config = dict(
    num_key_value_heads=2,
    norm_eps=1e-06,
    tie_word_embeddings=True,
    init_std_qkv=0.0161,
    init_std_o=0.0036,
    init_std_down=0.0036,
    lr_head=0.0123,
    decay_shape='sqrt',
)
MLP neurons of a small language model. Each row is named by its layer, matrix (down: output weights) and neuron, and shows model dimensions 64-191. Each number is 128 + 24 x the weight over its row's rms, rounded and kept within 0 to 255.
After each neuron's rows, "fires before" lists the tokens most often just after its 100 highest values on Wikipedia text that the model never trained on.

L2.down32 [109 109 174 114 140 168  98 101 116 113 135 146  92 102 102 101  92 135 109 103 127  93 117  96 142 162 140 131 109  99 124 178 150 111 189 143 102 114 127 132 121 161 136 125 169  93 157 134 128 110 105 109 181 115  59 141 145 116 134 123 172  75 115 141 119 128 111 147  66 101 114  84 121 127 127 141  98 158 133 169 108 118 128 138 152 115 121 112 145 148 139 143 125 122 122 166 140 113 112 132  65 107 123 161 143 114 123 175 121 185 130 133 135 111 124 143 126  81 134 114 141 126  91 122  97 175 150 132]
fires before: " ", "N", "W", "E", "-"

L2.down675 [113 106 112 138 168 137 162 134 110 127 111 118 112 175 160 151 140 121 109 125 143 124 132 129 142 115 130 140 212 164 128  96 147 113 115 189 100 107 146 135 132  91 173 143 108 164  82  43 188 138  95 143 102 141 107 136 132 124 160 107 119 133 162 113  83 138 146 137 148 138  96 111 154 116 178 137 111 112  73 138 128 119 147  99 108 140  66 130 105 109 132 120  99 124  96 133  93 108 113  75 153 127  69 164 125 164 135 119 137  99 143 145 144 119 135  79 140 129 150 149 128 140 126 176  78 152 119 126]
fires before: " ", "r", "ice", "ri", "ain"

L2.down812 [ 93 105 138 111 162 103 127 160 124 108  95 139 145 152 105 131 122 158 162 133 107 138 139 135 127 111 123 133 124 111 144 154 113 143 132 130 111 121 108 109 156 114  75 105 123 155 134 134 119  97  94 121 132 181 110 128 130 151 153 137  84 120 105 127 174 114 101 121 144 109 197 141 103 115  77 111 155 166 142 135 130 140  99 101 110 126 143 156 130 164 169 120 121 140 101 160 128 164 159 140 127 127  88 135 112 137 109 151  94 121  71  96 136 124 154 131  93 125 157 123 111  95 101 118 107 106 179 114]
fires before: " ", "|", " T", " M", "\n"

L2.down661 [124 146 101 113 133 166 105 129 119 121  91 151 174 107  99 112  93 108 119 125 168 146 135 140  89 101  88 166 132 106 127 137 114 134  95 121 105 151 126 138 186 134  71 150  96 136 159 154 163 118 151 114 140  87 135 133 160 132 152 120 126 176 140 120 120 136 152  93 119 127 129  97 104 123 117 121 166 119 146 151  83 166 112 100 151 112 114 119 148 121 152 149 116 106 110  96 100 129 129 137 176 131 173 121 154 134 129 125  87 155 136  80 135 107 157 128 114 135  90 113 122 140 151 131 106 129 144 126]
fires before: "ed", "is", "er", "es", "el", "ing"

L4.down464 [119  79 130 106 124 114 126 153 134 127 112 129 170 146 160  96 100 116  69 142 104 104 146 139 109 132 131 133 137 139 143  95  90  59  77 102 123 111 149 139 117 127 174 143 148 140 152 159 150 158 100 109 141 161 129 131 110 140 116 121 156 145 135 142 154 129 121 169 163 138  92 105 158 135  93 135 133 142 106 119  92 146 181 103 119 147 113 149 122 135 128 124 143 134 160 117 115 106 155 119  85 150 129 148  98 147 106 156 129 156 108 102 137 111 143 136 145 139 126 112  73  97 104 115  97 107 151 137]
fires before: " Y", "ar", "amp", "r", "ild", "ions"

L2.down787 [114  90 124 123 130 112  94 140 141 125 114 130 121 166 132 137  83  81 124 150 122  90 143 120 165 178 154 107 141 123 134 115  93  94  83 147 123 159 144 100 114 148 153 140 127 143 127 163 152 150 165 161 112 105 125 122 133 140 148 111 114  93 133 171 161 107 117 177 146 141 116  97 129  94  98 123  92 141 112 165 126  89 126 120 124 164 140 155 168  88 111 152 122 104 154 120  85 115 104 185 119 146 133 127 144 136 152 121 142 147 159  91 123 107 151 173 112 133 124 143 123 159 142 116 148 133 168 119]
fires before: "ar", "ang", "r", "ild", "in", "ur"

L2.down242 [152 105 101 133 131 129 147 147 122 117 125 103 120 140 153 120 130  99 184 139 127 101 121 177 131 137 116 121  78 122 146 141 114 138 162 142 128 101 134 133 131 103 108 124 164 196 115 108 120  89 132 111 167 111 113 158 157 112 149 120 106 127 126 134 170  84 126  91 153 154 147 103 105 136  89  94 149 158 142 101 155 132 127 198 151 156 144 122 140 139 120  96 123 114 105 144 119 161 126 114 133 155 105 113 170 103 126 137  98 102 142 110 153 122 113 114 146 168 135 132 136 153 162 107 101 130 132 111]
fires before: "e", "ember", "ed", "i", "em", "ing"

L6.down236 [118 128 124 142 140 112 121 153 159 141 110 102 157 115 123 160 147 160 124  83 135 126 157 146 123 146 152 100 159 104 110 129 107 113 128 122 129 108  66  87 172 106 116 122 138 127 115  91 123 111  82 117  90 132 133 119 133 133 168 123 167 141 118 123 140 127 122 117  78 135 158 129 150 158 116 143 124 119 106 113 128 153 112 158 148 146 141 133 113  89 167 144 179 137 160 139 129 170 146 129 154 103 110 100  96 155  99 144 141 159 113 113 135 113 128 105 107 117 144 114  99 120 116  69 146  78 157 131]
fires before: " ", "ember", "ment"

L4.down33 [141  74 145 100 121 159 139 159 113 110 125 112 124 132 133 178  63 113 117 134 136 109 151 126 119 141 146 101 109 108 160 139 134 145 153 148 148 126  93 153 114 113 132 130 140 146 123 107 131 111 120 170 149 104 133 133 144 147 129 132 144 101 151 138 158 139 122 140 140 122 104 140 123 141 181  96 162 167 120 104 166 156 133 118 130 140 158 107 127 139 103 128 125 145 118 155 110  97 120 146 152 147 130 133 130 140 142 112 105 126 167 101 103 185 122 108 117 128 112 106 145 150 151 111  84  79 105 146]
fires before: "==", "===", "The", "H", "In", "orn"

L6.down837 [ 63 112 138 127 146 149 109 155 119 124 126 117 139 124 156 178 102 147 134 118 111 105 164  86 110 107 126 145 114 119 147 117 129 132 153 146 146 115 114 152 134 159 131 156 138 125 101 114 137 133 129 155 153 156 109 111 150 128 147 152  98 100 126  79 158 113 115 116 152 116  97 100 151  83 106 128 169 147 111 150 139 145 144 125 132  82 191 148 169 171 147  85 103 146 127 147 115 105 155 175 108 118 122 135 153 145 128 125  97 145 166 124  83  93 111  81 149 123 111 103 108 162 103  57 137 125 129  96]
fires before: "==", "The", "In", "H", "O"

L2.down796 [101 110 115 137 158 146 116 113 134 127 104  90 111 152 126 108 140 157 109 134 140 150 132 121 144 139 106 166  68 167 110 123 120  72 135 110 132 138 139 121 150 125 141  99  72 108 124 133  83 113  76  93 112 121 147 151 138 125 125 130 138 126  96 138 133  76 151 129 106 150 128 141 101  94 134 149 103 151 105 156 133  81 130 120 123 145 114 115 158 143 168 142 131 140 103 139 125 150 129 134 115 103 151 150 123 124 112 125 115 127 109  99 135 148 124 122 114 101 175 103 145 137 152 142 143  79  92 134]
fires before: "=", "-", "P", "C"

L6.down577 [110 122  92 104 158  81 105 134 180 147 137 110 141 133 132 108 126 157 126 148 116 154 152 116 149 147 119 133 129 111 114 156 129 110 146 154 129 127 126 138  89 125  88 133 139 114  87  99 145 116  76 106 116 127  83 120 122 119 112 109 130 126 183 116 123  79 119 126 114  90 121  95 122 173 158 116 137 150 134 124  92 126 104 103 122 165 160 148 136 135 157 125 136 129 115 162 143 153 148 141 113 123 109 118 114 160 104 110 148 151 126 109 152 162 174  86 104 106 105 163 143 170 130  96 184  49 154  97]
fires before: " ", "ember", " the", " J", ","

L2.down744 [ 75 118 174  80 123 107 129 128 146 119 110 125 122 189 102 129 122  92 149 108 114 118 141 133 125 132 133 151 111 104 146 145  90 151 126 184  73 117 155 128 113 132 120 139  98 143  64 187 175 102 144 128 142 128 168 110 127 145 128 104 110 121 148 126 170 114 130 123 154 153 157 129  92 102 110 121 108 125 118 127 184 127 119 140 124 124 174 169 158 126 136 133 127 144  94 119 136 101 121 126 112 127 142 123 109 126 181 129 139  90  99 103  85 135 149 157 111 131  96 137 133 138 149  93 129 119 136 159]
fires before: "n", "m", "ill", "ing", "e"

L2.down561 [135 116 120 143 143 136 117 148 123  88 135 162 132 108 132 113 138 122 115 114 165 141  89 136 124 124 170  53 168 144 107 118 172 124 141 117 152 112 117 131 148 126 147 140 125 130 106 104 115 169 110 143 105 155 112 100 155 156  98 102 163  95  96  98  89 125 115 149 133 186 127 127 122 109  53 100 142 122 139 147 184 132 132 153 104 159 153 111 121 152 141 158 168 153 152  94 114 194 139  82 173 155 130  86 123 139 122  68 107 128  92 145 150 167 153 143 117 162 108 118 131 136 111  81 165 147 118 134]
fires before: "ond", "ember", "ord", "ut", "is"

L2.down1006 [124 135 146 133 134 119  94 126 171  94 101 130 153  96 139 119 166 151 104 108 119 137 145 101 125 106 124 194 131 107 162 123 128 132 133  81 160 106 130 136 159 108  87 106 110 147 128 156 100 172 125 137 125 133 130 114 128 151 165 144 147 127  88 149 134 125 153 153 168 176 122 101  96 142 142 110 104 108 140  95  84 120 132 130 152 129 116 107 135  96 116 104 114 180 121 125  83 150 151 141 155 114 169 147 117 119 104 103  94 142 129 109 134 131 143 158 127 114 127 141 151 147 106 131 134 131  74 132]
fires before: "n", "se", "p", "d"

L2.down892 [145 123 121  63 158  98 125 188 124 131  91 131 123 138 109  87  92 105  79 149 142 118 147  92 131 145 173 100 124 151 107 100 123 100 109 145 111 127 111 128 134 157 132 172 127 177 118 128 132 151 147 131 143 145 105 163 118 137 152  98 139 152 120 142 173 167 115 149 131 128 110 107  99  60 128 113 137  85 151 133  76 141 116 151 112 155 115 118 148 104 121 133 131 135 166  86 101  95 104 150 118 120 126 138 123 131 138 149 146 131 120  82 120 155 168 173 129 150 124 114 132 122 111 104 111 157 132 167]
fires before: "ar", "ild", "amp", "ang", "r", "a"

L2.down780 [140 146 155 163  88 130 118 153 169 146 148 131 134 155 128 126 152 125 115 138 116 142 101 113 128 117 111 146 112 103 103  92  99 101 137 129 171 130 105 110 115 128  93 122 108 163 107 140 110 149  92 130  74 133 114 190 142 103 121  80 128 155 135 134 149 143 133 154 143 124 129 161 101 123 110 141 123 123 108 159 129  89 135 143 118  87 100 137 139 108 164 168 159 142  92 140 109 143 104 182  77 115 116 127 133 150  98 154 143 103 161 103 143 137 181 127 102 101 154 130 109 139 151 140 156  98 112  85]
fires before: "-", "=", "s", "P", "c"

L6.down983 [130 109 143  98 105 138 127 131 153 143  91  82 151 127 110 148  90 142 147 137 132 135 146 130 150 145 123 134 160 129 174 135 128 143 123 137 159 103 132 134 105 165 141 128  99 131 134 140 137 146 137 107  89 108 133 132 162 122 148 103 132  76 136 111 146 115 125 128 178 141 103 142 147 120  92 112 152 148 128 110 171 171  96 137  80 149 160 131 106 144 116 159 111 153 159 158  99 124 197 111 129 124 150 132 125 132 113 129  83 105  81  80 132 181 126 122 153 151 139 109 158 112 111 158 128 138 108 167]
fires before: "==", "The", "===", "S", "H"

L6.down765 [103 177 158 126 155 178 147 123 106 139 122 137 159  66 146 131 107  78 102 156 136 126  99 165 151 142 119 145 138 140 169 130 161 152 148 126 100 123 141 109 148 129 116 139 133 103 127 114  91 102 132 130 108 114  99 142 168 161 128 115 124 108 123 120 118 148 108 135 153 172  78 160 134 110 129 116 147 148 111 101 171 164 152 126 137  94 153  86 134  88 111 114 133 146 134  70 117 146 162  82 130 124 138 152  90 154 167 106 129 119 148 104  89 143 120 125  83 165 131 131 121 106 113 124  97 122 146  98]
fires before: "==", "In", "===", "H", "The", "O"

L2.down872 [110 148 158 122 108 142  81 159 131 129 107 167 160  81 152 100 164 168 125 139 139 138 164 139 171 106 119 152 159 143 144 127 128  92 127 129 142 106 136 126 132 173 128  89  99 112 113  97 121 184 136 144 106  81 161 150 125 126 139 134 131 149 138 141 166 137 124 121 180 184 143 108  88 113  57 136 100 138 156  98  96 118 115 106 117 141 130 140 100 114 110 121 124 128 127 163 124 109 150  94 162 145 127 126 121 144 125 141 111 151 154 179 139 146 149 111 104 147 125 135 121 118 138  91 157 117 143 160]
fires before: "se", "p", "n", "ch", "d", "te"

L2.down683 [122  80 141 166 169 125 128 140 139 135 120 106 160 153 158 121  65  83 122  88 149 115 117  98 113 143 118 124 133 113 182 136 158 163 112 170 136 118 167 128 111 121 106 155 149 121  93 118 151 144 151  88 167 110 130 145 168 121 127  93 121 155 122 130 122 114 156 138 137  86 106 120 124  78 107 133 169 154 151 153 165 139 138 148  97 122 108 173 127  88 126  90 146 132 117 132 108 164  96 109 128 154 183 119 132 139 134 122 144 157 133  88 131 127 166 110 136 125 143 124 156 107 121 169 110 135 133 169]
fires before: "er", "e", "ing", "nt", "ed", "ers"

L4.down699 [151  93  97 131 106  94  99 150  64  91 191  96 141 131 126 132 131 172 116  91 151  88 104 138 130 108 132 161  79 101 102  93 150 134 211 138 122 115 123  96 103 122 107 146 118 148 106 121 148 133 115 142 117 187 109 153 134 129 143 107 119 108 185 117  87 147 124 135 156 100 176 165 137 146 120  94 172 133 126 134 140 140 131  75 109 111 150  76 107 154 140 160 161 121 147 131 148 165 120 102 146 167 110  96 106 128 116 175 138 116 110 111 131 120 137 134 132 133 151 131 130 105 103 125 129 127 157 120]
fires before: "ion", "t", "a", "s", "i"